Weights of a small GPT-style language model, trained from scratch on English Wikipedia.
Size: 16 layers, width 192, MLP 768 SwiGLU, vocabulary 8192, 9.84M parameters.
Architecture: RMSNorm before each block, normalized queries and keys.
MLP neurons of a small language model. Each row is named by its layer, matrix (gate and up: input weights) and neuron, and shows model dimensions 0-191. Each number is 500 + 50 x the weight over its row's rms, rounded and kept within 0 to 999. Numbers have three digits each. A neuron's up and down rows have the sign that makes its largest values positive.
After each neuron's rows, "fires in" lists the words (lower case) most often at its 100 highest values on Wikipedia text that the model never trained on. A number after a token or word is its count.

L7.gate528:504520515409447479555542546571585479430461553448539529503522479430454501420532516589563437475559432578473404545417521550475551488546495519537591504403597500554479475531439483439461484484518518545453543552466420490547507462529532550550490540627548508565488497518508518586578415462444559452501495500472550484489496447538491443451557570494525528489488537476510487534470412535535524571593539489561451472507541593481514544465410515485536532437518423488615564509582520493381572571489416430515500503471581459535461524472481496489463454513519474589419521597478483468653511522524440453
L7.up528:541491539489473460530471512454528514457508504487449483559547501450508412440519423529533553519364625527485456450522484584430503488433489507477493572510480544554458455408487453540466420554482451551445579462544495493550490591538461406532498448421475560450431525588508491540523439477435445506502498413500570460500496507472441584586536424454463524449507544429537483452445498511557430512430562469467485474570622503526468572531577520445537397535595546419488477597435438424549505572467530476491489469490470527536533444514545372530530493486544406503498539437445452503523453492574480390
fires in: "of" 28, "along" 18, "personal" 4, "almost" 4, "nearly" 4

L8.gate67:477534601483500506458479492533505499526540433482475503493524585525530552460483619559501491516536424565525431466518510502496559422528588464536489483530524433567558564542450456462582499508485490474481554540496500494382469430553439580518535498506552567536527478509501476499456519513521568554538515445504482434527533487513452512478550657495558462567498506472453555474446588507593475537464538552554467580472511514524578486443472577437505608440435495517462525532438455464541481432497456435464403380491538422605448447478483458444509511565572560536504532615508654546533544593551414533
L8.up67:569486460531530548470455540510473439487502443429511514583487516439511474533484542534458566446505475555503531503557398513510584463520414478588450589439445541547590529488547495477473477652472483458541459505463441524497447442531498526512518516502474486580662515537560493530475594587555553470613504542525519443515501478495517491433535491563626493475441611622503561522437492502479528476530607479467563480531492516448431489563504499588385526555444505477434579530485476497504505542521457510492416490524519464586446491580381557541519524507498517417516475437468556510613524475548475506
fires in: "born" 33, "killed" 9, "reached" 8, "died" 7, "reach" 4

L8.gate96:507507541505526479591501579447427434501553488451557471583476532404499494533503509519500451498484448534578493571447513427463462563531565521417503491431530545652585510478455387550477458515518482546535510530485538466426450513533572505525407523385468499541527552567547423523530489428516543565455468418504618533483534456480466502535470546513536472559527516441536569585438553547582461472610566553482511522480513552477518451428532492499515534413489457532416494471546409562535466531532501558503502409535441409613448499621483503550481475598512477485527504417552502484427479504507408491
L8.up96:504458525505505470481523497515480419439552433512422450528502583544546600520539480553501501423418505503510425586485569526507460523405548542522504573476526465595488511542488486521524537558560516477528477501444444502504373475497532533443558436573465381482565515540450478555513504589548559479504403520545483471429558459457612591521549542451486587493599538636537544436434471589462428553558485446517514466598535470566535498434490521478488505496382492496555440488459549480541486430479409420527502595552536513546512544484501534456394512541472437478502499424480428471520418447514505517
fires in: "to" 21, "served" 19, "reached" 11, "reach" 7, "serving" 5, "reaches" 5

L8.gate441:589507559506429436441531606523401544521556494447468401435511510431469552512523473507593513517465446544568465483489534464550542473501482528465443471543520532478493570514420554480453585455484486583464541420510553499495461538515556508514503523433562499503442486504541542432462434503418540455430426625613506409486547444558465522548479555548447574510529601430482437558508473578554569489547546523434506517453447539495456494493465435465468534451466466508491531580506492474531579491356472531620500545573549505482466528517476464446429476569549448458503435456640497556488470479560566459
L8.up441:503470498475446561485551522458479502525515516516462535479472397439541531511453528594551460570498521576435410506481599526505456477525493445499534478482477491541619535492458536550527569533489477495531504551466590490495519527593499571427442530484434389529535404579566538483545485546508498519563455584488413480461495460515414397465604597550569532527486530549439525426446618488429393561495457497467418500524392512449398477463486586412511497530547468507538569478506502532505502544491466458492566627485524475526559506485551537492435498565592549506566484463576512511541440557511424446
fires in: "can" 45, "could" 11, "may" 11, "must" 9

L8.gate763:563600558628511471522525506516540468492491393561429409490590504493439437525547554554398521481387468535493451422529608520528401440438383550459476556439586494541495470531503496495547542493481491507522564521477437497466554454426528448538579548533584501477456513491479458404479471546460505495364540538447514409573571486523487513500485521485475496513454543487474470489478418586528469569444469477503552555502492504567531478508514534471483494540409452566475444542495441507494607573528430520541471445468559500477500442522506432464580447441506570436477341475546502510528500481460486570
L8.up763:512471500536445443457566546488518517501515443524438489460524479409479565496507450569512616498516504520472467553401498541585487518504472438459513506523460588588425555495593456521419484504580479501471545509434485500502508593491562493487537531483482498522481481393531444442493534492493501433473509550417501446443462545552485507514534398413508401522508499532482472416445437385515500540397527587577487494487555525461419546524447435600512493495578481384502500477607497512562421546533619482605512451579422502475465558619420481492552504486587518619488542507506542478510497560538512505
fires in: "than" 19, "of" 14, "to" 11, "guizhou" 8, "around" 6, "like" 5

L13.gate127:454469422564559473527492526481420530524475502464474393463443479416538496464448524512499552570504516539534533436528503405450380561463589496586467446446475457507492483452462413414492494524522485446616488510506549464489432479502462545538498569395374539442498532505455494434567598417511494484516555539508496485495509518520503451461652506540571518476550533528544525549602519438520501514561529517450541519507486506457545517503518507477421412487499506546527535496456598535468538490575459468486496439624442412432447456359546558475483444454491458480572529415415523478501501463534543598
L13.up127:463517486506494543471446488415316483495508426464483468474479483536563459441517479482548455520525465522489421513433496485518392591481513546456483413448464485443557422457503457523442434530447576532427502485589500458476525504578430574472483504461495490390518487620548538486557454460521447625480507553503501562482507373490490465444484474428499517488541532459435471417605526548529463544504406469521526593505541498519446481489494441523573471465451535429472530563437533485458503508436501380472477472524425440409506419472422553580520565422519508575498513418440465427528531488523454505
fires in: "had" 47, "has" 34, "have" 14

L12.gate276:587492484431502579455484532465489432444535499550465561461483458494488490529514436486449524487445528503506538437447558430451483397428546508508463464520484521491478418576408525575454489495476510492611570460521494494529522478473466426514499467477416522547472485492583557530471507551456499545382516472624425536473519545585568446460528501517485515469531477492559416473526492442515438592487550517437471418587490531604496524556540528504500534477452594473452447499517492584474498464611526449644530473454522469581408598418396479533447435506507504539436496474424599563556526509468394521
L12.up276:445599511452429564514571508515506517430476495506585520457451607568493480524490533542388457430536510532620533439598442485536445510537442499545415473553449425464505605507509546470462505446487458496533496514569495551510446459492472431496595544527427526472390513488558519562474533540493457497519461537450509505442515459526511368613516462463448523538518529516572504440582407492501477527487480558519451557467414559560552532532495403429522547512438494510525556477602445454576442564454521517503489531375504608531447511570497536455511467536492388478469588511495422542495476445452509479
fires in: "the" 66, "s" 18

L12.gate268:559529481490528479498532598487529577387525505539568526463453420493538530471422440577534422486480512569429455537471499505530495589427531498521400592509568560418592440535418554576556493491414532499470557494559548470461528427474512380402541492525475525436500521537571529558482488459478470534380504485395432543500498420539560458422553562574509480456554488523514515506528426434526410493498470583599520503478489569507411450450532485471489527402502520425437446376488496608447448568478520490540505558457415445484476522503425544531559548497457503536523492471506509464484488520500507513
L12.up268:495456501512547449461620571429466523534632536478526454552540457528458381497552456486559548567359553476577447621429592443512554481544481513473457544514584491527539485535518360454494455536449489435435602506508531571494452439548558517442500491474475494501512501504516489518457512578477526533551476521527428471502482510454523549489518526559441508503517457523462510535510522573538512512510495548555518565499436604500482533465557589559424523476504441478513454462498567474541466527495451566563518546490487355502507470438479458466491526550488470527572566503597559624477474649444480556
fires in: "to" 49, "of" 33, "by" 4

L2.gate133:466502526530565446496454492471442509491497521507495553519494495509494550453486495427403464490449515548421483512539509536524466557449440511521469448422580494463582424569443527530432532386466541468498515468553524438404515519553461551490432408510388547517464381550495592485512558484462523480484575513556509380563521458471437535499503541609516507462475519461535579431652436443548446500448528429499488574483441478561494460481498497482589527546538482483536523540513604491562506453422564508469501636414441539522486469532524427475533553556468479528522580430372540582473466477465529443
L2.up133:494521466506483496550419394525497402507512460555513527511482565512519397477568600483471559496443436589525542513416507499440476525505446427504494548459493617465388520552538525528451412510498535412422537575589462548496584611455441511468509479524503530498536441512564490477521461499497480486502481537404523419514459552522466590440495505372437540532573516408536585468529537577450434543542493520454461489484551516467554600474467493578498506510532533488522471526552505405524507490439459461485542435443542488436382508468445524571491526469476452522378494434565618511508462467493436437
fires in: "any" 26, "every" 9, "everybody" 8, "nor" 4, "wizards" 4

L8.gate56:501423408562469533458507449541492480412519508507522471574506350510463432517529529537532520504421425609474508430465522611520517489502507445478415506484595506617460581404408463510480560488462522534522529523393454474595452532440523460457472572474563518504510460586488479415454431478522464482496458566543450453425602463469468514507498559486486503530589463508557469448426437633468472487482406494481518523420476467541432504525427472467433571456528494401492417525480543506500525570506524535468521597487611547519489470465445526505516540473583525503510466561519502541568511547551454438
L8.up56:568439489429524463422534581533516514404556394536533460467413499476519517519546486553556489608599556456575495502391540506475554616583436506473494459501496497477483432469536478434499479520612491482430574531542516520434497589396461479523476519381439516458469472501493550555513517478539548539411484438446423492538421445483551453419513499466446499492417574414533496527453502479459527550526513415603441567419407465531455438440469531500537419527543543581512566463485599435532489431491495542485523537448570537492486536535604507535556551501461463459492458534513443508528473527476487465
fires in: "they" 32, "men" 13, "people" 10, "you" 9, "women" 9, "them" 7

L8.gate621:504398489436445566553475569518499554475405541466439417587598362558606457496558437460545484484553507469584478398550523576464483502514457519513400503428473410528537459468465410491446538516502471467530552442508534442457545518410521447540506541532515482528498527435545438484359501489523522535472486513485507468406548509544439452475382457563498496583559447481511372491459464473460487391559427473539504509444582459531453542447457505519463575527523508434507509538507491461429505444564518513456496490503519502461508513435454473467511457500514434532497476509442550533587534628442418517
L8.up621:375428451473501615498575549540566566457525451567496575512564483447473464513576490499590482522439524489502452511469455512526582592487431583415439611516588459451517486454447506488562471435486448541502457448527595454501540480480447476563481486532609561523458471572490448506457451551549477472574445437551429443471500515564466404444455544560489552563486561487410595517451512522554502568450432534419459536448524493522547451534516513475531503470493568557512500534461435505497528447466545437475510469569518613523484484552589483471539525563438523502596517560473406528429568475431461507
fires in: "they" 63, "couple" 4

L12.gate141:466436482532518469493531615581487543472536520437594561551483550555499556465507372556487533502549451470517498540532456526448554450419482522546502494470515517487606467596529465447515578496476489497482563465575478541496513471498532578544491492527492532562489512419473590507548600468518462521416488509447555479464555525545430455451477465435462431542497481523477464468522361468476587519584644482474468418545455582525518499496418508574551543490491542402491517494418489623549464553576512484518426484415532502567487547476456492487467449481528472600440553522572593494508469538420439604
L12.up141:539508560534523533524442517480518538480404432558512601417512459478463546509440491464511474438479451572562556512522404523545455463580448459484522541542484482531578532450438502569475530611523463533565639478511491501463484513497484453512464546491489488486458503433451479503459578533448534560462597450505562579609457527584477499584538497520590485554556602518359598519477488430514489434523541508501471461491488554588592449407430504445455469515481480449508440495525526536440455475527515562593477460426416448480498473489471465563590468513420455603471438548505445514460503569529520403
fires in: "the" 19, "of" 13, "grand" 7, "appointed" 6, "maternal" 5, "royal" 5

L11.gate417:459446549465519518451501546436499541524500521430407466436523520479481524519574525559512434469460534503496519537423492527515635447472523501525514496507558368480512446598479491433510554496508456453476521450606422593554460393453528423452482508584432462434418405561491492511603434388509546414530450484472573530437500445461542471487411503508472534467579510487486624588461502514519459537494526526450431520534550462460456434484514548494477505451534561483586501479423433523518436508507559489538472462452549447525517548517480480433368524505490410505489484453535488607561447550482390489
L11.up417:468532573508545406541571533444546527534522604485523495516477490532561511497507451552453424551450411613557526462575506481516533599563451501554541554439471502453471517366597517442509535484472441491508529508449483568435555426490554588442464521515458452528459430536500545467501496440544402471538563583501490406566537486519473602490471398553415536529511481508515590510522426460428537487525439431502565480498434486479531442422463539514492442503595653538465539434471479519518539425517525509494503453491423500458444444474600483545523535546447527502452415449401551492521499485569518477
fires in: "the" 28, "his" 23, "s" 10, "its" 5

L11.gate749:591530482473583437552512569508458516380472555460429480544466571540430495539541442486447481495465574563511453517516450522524524490522505537425505475547509540502491441467528497477520520517531508483565559571494594435538508476561521463525505436510527450439488518484463480465498354570487526533526432501464615356592505499494434508461511477472501454441525561525526482591517452555452377590472529416485465493523492517383539499472604423508574589480445462509484510550511548530592470540554503429526536463484407398508462517486588460391468434462474539455479528502537537374465451549428466516
L11.up749:547516454433523501488509494523499483466520561626412500559542505548541494518513518567613368546588483542467490467550349515552453550515515472420540606497577473474523651434529481523518480533558516529460512500528493465554605502515492518441524443472554443494447419490459523438487455547631514475520424516493506526468404522523481466508579527513560472446532478456485494495538555509425454537606545505432533488542488524531569407520484551543485409500482454532463389561539440536484555490488535455569496552493508480415433556515542438519546473524486450527583397423392500538531452497460500529
fires in: "to" 40, "family" 7, "which" 7, "in" 7, "a" 6

L7.gate216:496468527412539458402529576489504437575463463441546450491540513491493523462630537555455552568491501470526536580442512551488552465545461521515476549442506418524594502435516502454495489489456504521482553431500523583484415547523418565427440459499563531543499432448553456504474455501573492519508415451502422469479550551514486505563511427546479564507491470445535498495386420541502465493509492448564463440645493503507488554530556478512482520378544496515521466575552478485526557650511457527577489649502630510515533444497480487504463581549525450538510487423473573446521504404586540467
L7.up216:517529471499508540507541486413422451482541504601478468472442555443478521646445572599534513447463452538538574446443498463481514451505454526469409547486495409502488453407485495470519499488512494520471516566549496561412451550554452611484494492443353578583516464589451600510554524426501526520444539501499399528504493483527416585528510543557466548535494500435515469456478504478548502481525402463487437445496609521456416577378522478460563480518425455529571516561511446468447535507514541531485512523547482466475440570509505398481435503555504541455588465534513465450446460532588509415
fires in: "can" 15, "around" 10, "about" 9, "than" 8, "could" 8, "almost" 5

L5.gate429:512471439401564514469481514472462432482515530406607491538475459577487385424495488513440452428446493485577465569490440493578463570484536575620477472528423455496511600497492494498473492488452549445529515493532393470577574473540549540442476462468538453524498556452446501531606491498477503438617573562545499555565569506577442471429464532650517495459608411438579452531459510505505473505581482535511492383524505478509504434479483422557424529386514464454484491540479578523503564562506517436481501514525475524517480463484422532438550578526479459529536490503471466468505448551456492428
L5.up429:538492458491497526495563476505414567487518538462535478616515574520485547513430466558575459536513445515527407460520512387490456461480483538609532573468556506512505521557554544545476485435432409549473545446458541503478456580468489503428560612483506485473533456626481486448529559459509486540482458567510571559521485474556564552540518501481544456543512453618512397492465534513521460527464505415527546545432521504495527400431564516533517454427414470496556510524478531508468566553572509448398383585564502520491452452541508444519371492511500623508525403533501469503489471506594531602
fires in: "have" 40, "has" 27, "show" 5, "had" 4

L2.gate328:472480478413462606349530591461484502425432542543504587481470576435443559440552444466410495573439410447542448633498549503538503427410506495386457475459513510566585534526451456499528491507412520441588507540572518503446515541532487463511485515551553596475442474450590473552520452519488474474489459405552491387534558494513522570536526505483527468538458368428505534518477512491498584570511520490484474508575475522487443505498452533483554525610617599551551501471451492537462559507522546476551542435457516507518546508475446525510498459503436510487431491547568469463472494562525479463
L2.up328:502552497458422440523624540510479550495525501454521510430477479552431548482493503505481423492488539468471483531461533496436530545465420520398398507491456529430601501544492536520503483475484476486470491524500517466535569478553589491438551444551412508528523530407542493522503472550577477454520468516454565505416425455519285569390434487439449476485565499434537494503494492517521501493581459561508562529508474501606396499494459450483448504550529503482607580455488521559462519601464384578472505491500438517510464489544416512545508557562453366475481521446512508547519582505481569415
fires in: "to" 19, "both" 18, "the" 10, "that" 10, "found" 7, "despite" 5

L7.gate655:452523493549444486540536519576476510490503550380505432383541533527530480574571509506537519547552520468448539469454478472461406524583435572524502446531573474514440596616529518407553403512579434513477539485584490479510417540544544483484401566472441477511510541499460619505465503526586554542548460499454505512555607527474488397435464524505444459476443485529483518617526525492470572564510539481527492367520457529444540590554441507513479488523475424574526462473482529435477413553535491458490466484447490541499486517483548428593484481430410455445521393536507474500540552530536428564
L7.up655:511543554473472434546534488528556493443552558499474468553473424480501551594507521496508507458481526470515591471555473558424457438563504593542370438454481434506540459456516505555522550469566514449483571491540580495452406463504505393598483531494557508568547570610603484519491552492480570461521542526549521581579590491470516455512432524491608503493539494501628442495465530489523477498683543454488612456500476503542551467536424537545537565489427484534515456542470488512492507514600525448532468470478571514492571507588519549495485553416492531406490508513531480536536471606531509418
fires in: "animator" 13, "series" 12, "character" 10, "brigade" 7, "game" 5, "plot" 5

L12.gate386:530500568485507525553521572415531515452527492457477491471556516517462466523478427533498484526466531600575393476473413412510494485448468449492506456514578585520454500446508579511502533533523419475541599398485347510459497496504496435505496566505498469515533459504489514548501578597565522551479471454487473493437548502509520483486538530486581621454549405486370597465522397512517578544451517551465453548449464537484543504427536515559538500477512484499521499517525501583431478591442518481577501511424600525444461562473440541526523481509439541442372423542419499519489525587625430493
L12.up386:467535556503469597488418513417457533538491519398474522517492567432461508620458558466420478398481414553566438458445510543527505477455512555506461534588593513408550537404521461519539499453491542490430477481569567465553464488427544546524573490521535416469467485545516417509472535508496401474540521489503428449463515480529535559533472479516524490486585489466477471504501463402380514542559480631451458478438446495547467460495482557494501445510544579481565578562518554623516592569499384551532487581499547442462485434529459539485501447557440510557432514492585503450557497492549467434
fires in: "the" 26, "as" 11, "a" 11, "an" 10, "is" 9, "are" 6

L12.gate255:496449488456499507494419497462498445479486455457445454566452527518608503475577527476526429477481571517462467494499500509488482475530489444538471541485441520544540504480487511400505546434529579470471410533504382394504516570408506468479452574531534448448549526573489633514404421421507505530541560451518528496360555507396578416531540595539435499484464537555507511489453575432523440468478580616434419587543468547440447486516462475450534495475470431525561552470458509539531548503473455445439533588409569507498519518484495502484407451569474517566454541575481518418579516542533503544
L12.up255:504517494499476452486509491512459516332572442578546558530529557424427446445485477570503488439438550526611482496458569468534573463471510430537470465543577549464524392473525509503528458490549473478514540487381485519565541491498514458458480468596518477525566380573564536532509413469465559525482493503530510443504507460450490436501446494457485481578589541554534559506635536498548505536414441539559591469461508542454599487542453520508495426410613569526441502543536480515470454574561525516596449513484545420474463533446467506516484507541484467506428531516471475587577616515472543569
fires in: "most" 15, "first" 12, "one" 12, "many" 8, "some" 5, "last" 5

L10.gate536:487498513466575471468564450477463497517582553492488460504544486464536506492403516462593427579596606511628514431411564491519436525464541442512444464447417445496514492482403450479512472552550544514570479449497405515508502457457510415519514598583467572447525503448476529569497508481549474463478553602493492479514536429562494531464494540493539529526536483610566490532590547541517507455458473488457457586501511458421446432425488549445471638491406560512471521570435541449484513515440568473420567517493480484493509487424519633551520500464413510487460451502571407531544475515571434497
L10.up536:499501522525462472493465529475489508440455505598371510505495486522487540501529453534526466525389555666428511530566520519527463606599500566508533529515527497543569467471472532556460559520511597490540519429515426485545510513558406423452600484490455585445511475494521553502477448501493475454472439502443534468528470478479475455536564448482528464465494484471467443523411514494481531470402535448432401575407412500494420469496558498424497493493499554523408397467477545511448550456466564652508414459495559453409496455469478495462499485573444430557535496539502431608468501469520604544
fires in: "does" 14, "did" 14, "decided" 6, "would" 6, "had" 5, "could" 5

L10.gate346:528445503496525483449463562412398567516510485530439504509527468543481557537504430480503490399524561552494476436476497547484563460496564505501514450513565525439514498500539440545580522541519486495536539554407570523483462431497448470512534449509498469457537393522535544484512454539585553552504461484499544527492542423477448394541433469436549639500531455501522539614497453425532506527552574459503492635582549470406554441506480597451615521516341597451482550581457431518552486517509515499530487466447545512492577522562392514452487533402480559454473592460520453553479437510513513495
L10.up346:544479497536495484505474526453429440504513487593467412465423490403522499439494519540560481403437522518406475454451516473589525568430473479369445486563519474467569575561534466516495516516501453467433494504550559481464524430440529535428475436415421500411489403485561473426466494486585508493416459540472453499446514448496493509512545500469542527422503553539517425570527532486479461476563530546530474596534479594450504491406509648431543527440545548484499592450532425469476493509525516597488487494531553495572582465495477407608508473496472461450554495527476487521635480448415579502
fires in: "to" 63, "that" 20, "which" 10

L8.gate291:532529548468399470551474516507576492566518457537462491528497490496534475565617460580414512529454548480529489472630521491554486504408331458608468523460489488515439502544483393516485538489576512508506454524582517494491541514442400556519582552472546650436598549583471544459484519487483534502437575515516495515543584450554525548489491438521476500517457549548433570501551470435485499495492494489475507453528575518568576476518474427550527505404473483581547437496452537536569462595526502499510502436530523581498430493478560427380480459440530498582442494473540547524541470464447440563
L8.up291:482515538589468540491527535548571488475463539454431465524578499493517420493420511516496435455447534446466497420446511535509405442511412484574504510502522699530464529482467554383485483448512502480531406418508477527555582449424420500482458510514527502539505402547557427499382551574505463559552444532397564437528549450478486449477476473534508471497491424474498552404501473434411490606375510552481571477490469539485512484535499492527515477516517522481464508534498468550493495509517415577488426464441411398526429502441472525515399494504528511507465382498455553550536456556488549490
fires in: "top" 16, "most" 16, "best" 12, "last" 5, "highest" 5

L12.gate420:520425428492466497486550422513468558429473480579469488465505517473488518483464494574523466530476520540415502496560524502565504518413533480381564645516515389457492379481536516556536590389500490470508509479449458587483556550401529438482478559473552506500482493509583538471515433531576464539447584563530490453471513497507499514524482514526482424478569477497510456491558538459426447602540462506589463557511589532617481463554562535437418476475467513432470525511477464484510529476423526508527474496362552493417537488423433523442538485531402478509525535425577505625541562500500422551
L12.up420:522499509403494500547564565474504551480524437584504468596460494538445471497488476497434498554424572520529507459442403563592530499610444536527477438466545559481504411526481629582478523512526471513526497503483577438564533499476580507514572367556570469466521481551502540489469477514405530499447510525517566598506510543501563467506492493592484540472484454455569518544404411493540517512538528558566429402474357551545417456554489498585460530496441572425429456494500449521581457478583506529492498506536519541462508418547501554430510549460519496582512389464519498436491468505569431482
fires in: "that" 42, "of" 17, "to" 16, "who" 9, "what" 4

L11.gate586:531557502461432437422509569404521568499586572508449520528588517500448537548582426488529513555549489543598487544574563485542538496482519491463480343540424574441512498451509472461432580492402377472560528536535478418525508479486425436599460470448475441537560424455519502479517491434538515499503385468508499513491518499512525501553515538522532505472584552444468490460496501460564555503486539469529503507460520505519514495423394496473398428437455544561527514558490520461406443603524570532601479438441598503515415525518472583548494449548560558458455523465481496427448545538572524524
L11.up586:472529533525512494445524429520500489456511400526463587510555488470459545427455495509453481458516400549486571464496608412433477458467532462569500471518501503434542547495543412526551480485423369476586496513515441455440447450479478452451461436450405550440457474493559583594441590431508455459430506483494525554431514471544472423423495487492506500451485489528574515545468507439457431389450526490457443463494473548614433537504502530428508566498448620429482506483498589493542494545579451492463459546431448512562382489475476532551478530538508508530448575480447450553534415494491370534
fires in: "s" 83, "a" 4

L7.gate491:485459502469465521466566425559416495450459467556457468545462410466520396468421508584498480535525494492545454528541598522592445518438568475480548544406491526486499405539355539533491424557536436585481521473499550456414473496571509475496424470411540460459380553549538462490587492495463513481452556510460443475487517523499537473501584518431514597494525423574480492487506504487513431495464551568531495425600493601483484574486452600487534482595546506489582491482519460493458518584469471565541537512471527541570519586563525474524588547479593475486450482496525421542546536590424552528
L7.up491:433456484476508408454497468492496553506554531511458513422485457448540497465520514552576438499479514506532527549430548529503533557424558474505529527596486565512483411562536527525479450483526562557514416624505437513458403562493445487519494461542497501511483455450557463548513474535589529466460610393486452447529504510456451521531537544534541458524476489488501621548563544601428521515481508490539558500475401568398429475465433488442524408532444374520502498521488544483495440445419549442496450500561564491458609603498478550524542513412509519484399490473668472535444419463481527495
fires in: "for" 29, "about" 13, "to" 9, "by" 6, "all" 5

L10.gate671:450496539427538516430552432548496460450512483487440458509558543523535571590460455464499362510553447573626500430463583490530591495476517511476477492504479559496423400545553479505448588606452526525449497537523479475546563429442401519473403470477512478498487534478460460502451475503476483534449484447472555453545526444454409530516537595425402585524449473575540497488459558437446504522492513469490376477585513473521504521551540599540458481544475497557584503440586444564416540469488544398445502478485510390489482518515449488597514455506533508468499513436540541484382536530514431499
L10.up671:490512610390418632474535461432449531521466458557512543473451465391519533467466463435560469549529416544457626473496498478475519510526475512513443539539482510464614434547451526459470580454494585504499476503538475452530550514497459428521440528447439472431611496400509518577459523472571421346570486468503470549511541512435502494425502401536474401505480467564548497489485486451463491472487497531516518389455480528442504479501549528461531540502596517496573500483594502554543461591507526513441408451459445524458432497473431507536557483579465528517451500536546415544492583417515547507
fires in: "an" 49, "of" 20, "a" 5, "s" 5, "head" 4

L5.gate329:545451586417489520502538533421500492595488480461401534497540524529520400595440547558395511498582482484520505490518500566537436417511512493466547531461516508540534515567547528438429591514461571436545556548602488465537521538482494517503490535457522502497528503429490564497490548551496530436410433573485487449423598406527484473480536503531391469613466492377420466459405514429506551606519449501519443454505511559535524482470492544530504472435552411565577463420508500554555553532432523513463512479520441398499464436475426463513550551529517440433552458486504495456490502644468482452
L5.up329:516581511472438654481485542474562552484482507542504508523494470425548447476508538534461445518470470532516522367588502559607469468531496453503499517580524577472554554423444528444467510508474536521531568485544400503520566489468489363510528475508526517510502545441430532475567517455459438585516576561488424536468491536507535461437506559466511507475404407580573484536536546573469455449560500477488514495574563631544532496476513436561583471550516487577575542537519468522430597540490521493522492492373467531513529397479470457540562519489462523515480425447446417533618480450457538566
fires in: "local" 20, "make" 15, "family" 11, "general" 5

L11.gate284:587551443495546474494474571462466512440470553430475466452433541575464568543492613682531537475441538476482509522526516622493455530402414606478516440513494493522479516469535432457471494447434517534438530425540473504500542537451553469423588509505504489443501483554537544411546472442515498504550439511544411435458566442532427562505516486538410519378496507504532563460470473477478387565529528466478455526570438391537497477443421486404502609473463519457534441537410492473527481480484529527469401501487529454551445553486472563465514518490517522453589499489542499507556474560587487546
L11.up284:519582538464480445430416486478530504533474560470501519543449529472540480514570514521468514461503488449484481456509494539477537511469493551434574532511610490383538412401536572417457489489574507458607550577595459441528518420509511478514546591431433499522524505509538530520465544450394487503454488500535558491458491543541401447533477538510465549500525497462532506568493524485538469450641448459500410478438463415517520565443490587563458474570465569378462526559472495418476500458464384488446543485517569473532562586495440381470497466529457491528569466538495624518586419468507486549
fires in: "and" 56, "his" 17, "the" 16

L11.gate700:538500488476614476485542551505492473532466641425438615492508565465551537488519504543514504555498478626554508463587358463542504529438484473524437419562460524405537511569550534555459558458546448548660484562515474476561504479489513545521409479539473421576561521562503458521483583477465491610482538471515507468492549485523533524505487470575541457515516481439408550451425460577516499395474559410490449475458532477490442509496477535434496601449519473471522458456537468486442421489522513384520454505424536421582536497461536559542492518499461549580461537442504564480442524523493474460
L11.up700:494536497554512563492442526509496421493510492485562424512419532538416416518528458531480458492477455470489451507494505496532471411499524427424384555554558591454537600534475531501520509465457498510507533560459448467474593476453365522419510455519564577577434484553504495492435517464492465494565543549511511575412508444542530425478577511526517464419579523386510491450459401509469494451431471457425473518479541554419486465522543458513387549455440531544443533495481510423493486475508482441569487553436431529550501630453468567404477500534526498578483556504362458493536411464418455508
fires in: "the" 36, "a" 35, "s" 9

L12.gate554:566500510525477487509598439454496511533555457552400452509528516509420483449550456524492410566473467482470443516476527431478538497441488518503567365503507533479592458541519536498530501549548492463442547557426513443544463569492478496544502443508478435497483447508505423548478532561531467488527531480509434534482466476530461460547425612437488450633500435511483473468392580483494471524491530479607432546536607545497499490452491473437506458543489499516542536522651507604576566507546539464522473501512537522586398494623399524535575483583426526442407614468509470480597525494491556510
L12.up554:558454580522516593488510557509485596471549462506573529467420492458473414543499500377459535550521563492474484433429518572628462569503494483556480591512628523392505437540438495592473506483506369452507564493536483535498494473484465462603462555540490511535576479495523429550369484462465440544498541533571577440467519534420546567509517470436463596445489511570376471466568453510468590532519506550560498448525506486508513472479473536495395440458470555532515506460473524478501481463417518417468545519486582518448491497497526481561493434587442538486485429605556502467470495530482505500
fires in: "other" 19, "an" 13, "a" 13, "their" 10

L8.gate24:505528596448586501449478472432552588521520492467483439552463577523505375461444455502441447530415522573556468449474521452484528471461442473551530352503608449520481595463500531469430472430519483499462513529547543461518501486519495504566441448520453515513521435571489528516502524487571477537547434538543536525509554447514522410510553510514425509483536523502491587491578527551446471493566474519542438446427458564470453523509449511571404602555467537547481451535581423590512443421561550487429378422558487532441463493496433471515444606510519541487431479486460451537453589612546518556
L8.up24:562444533500544489423415512360572514477606451563565544507516481463604520447510559498512500549532436512561466560463548495457465425549477421463518502521436548570488501421461472420457522469452499492544583480531482484570475583441480547425511486417464484449533467447469474478445474465476558431553510437553535448571455477468464464565473515481498470545465472434454459492479549467504572487398478552428438542521507417598480361457564591446500556472440459555492518519581506494524512542566598472483436448427492476502453542525480364592507530562468484504447461454479479539473421510540567587
fires in: "s" 63, "his" 30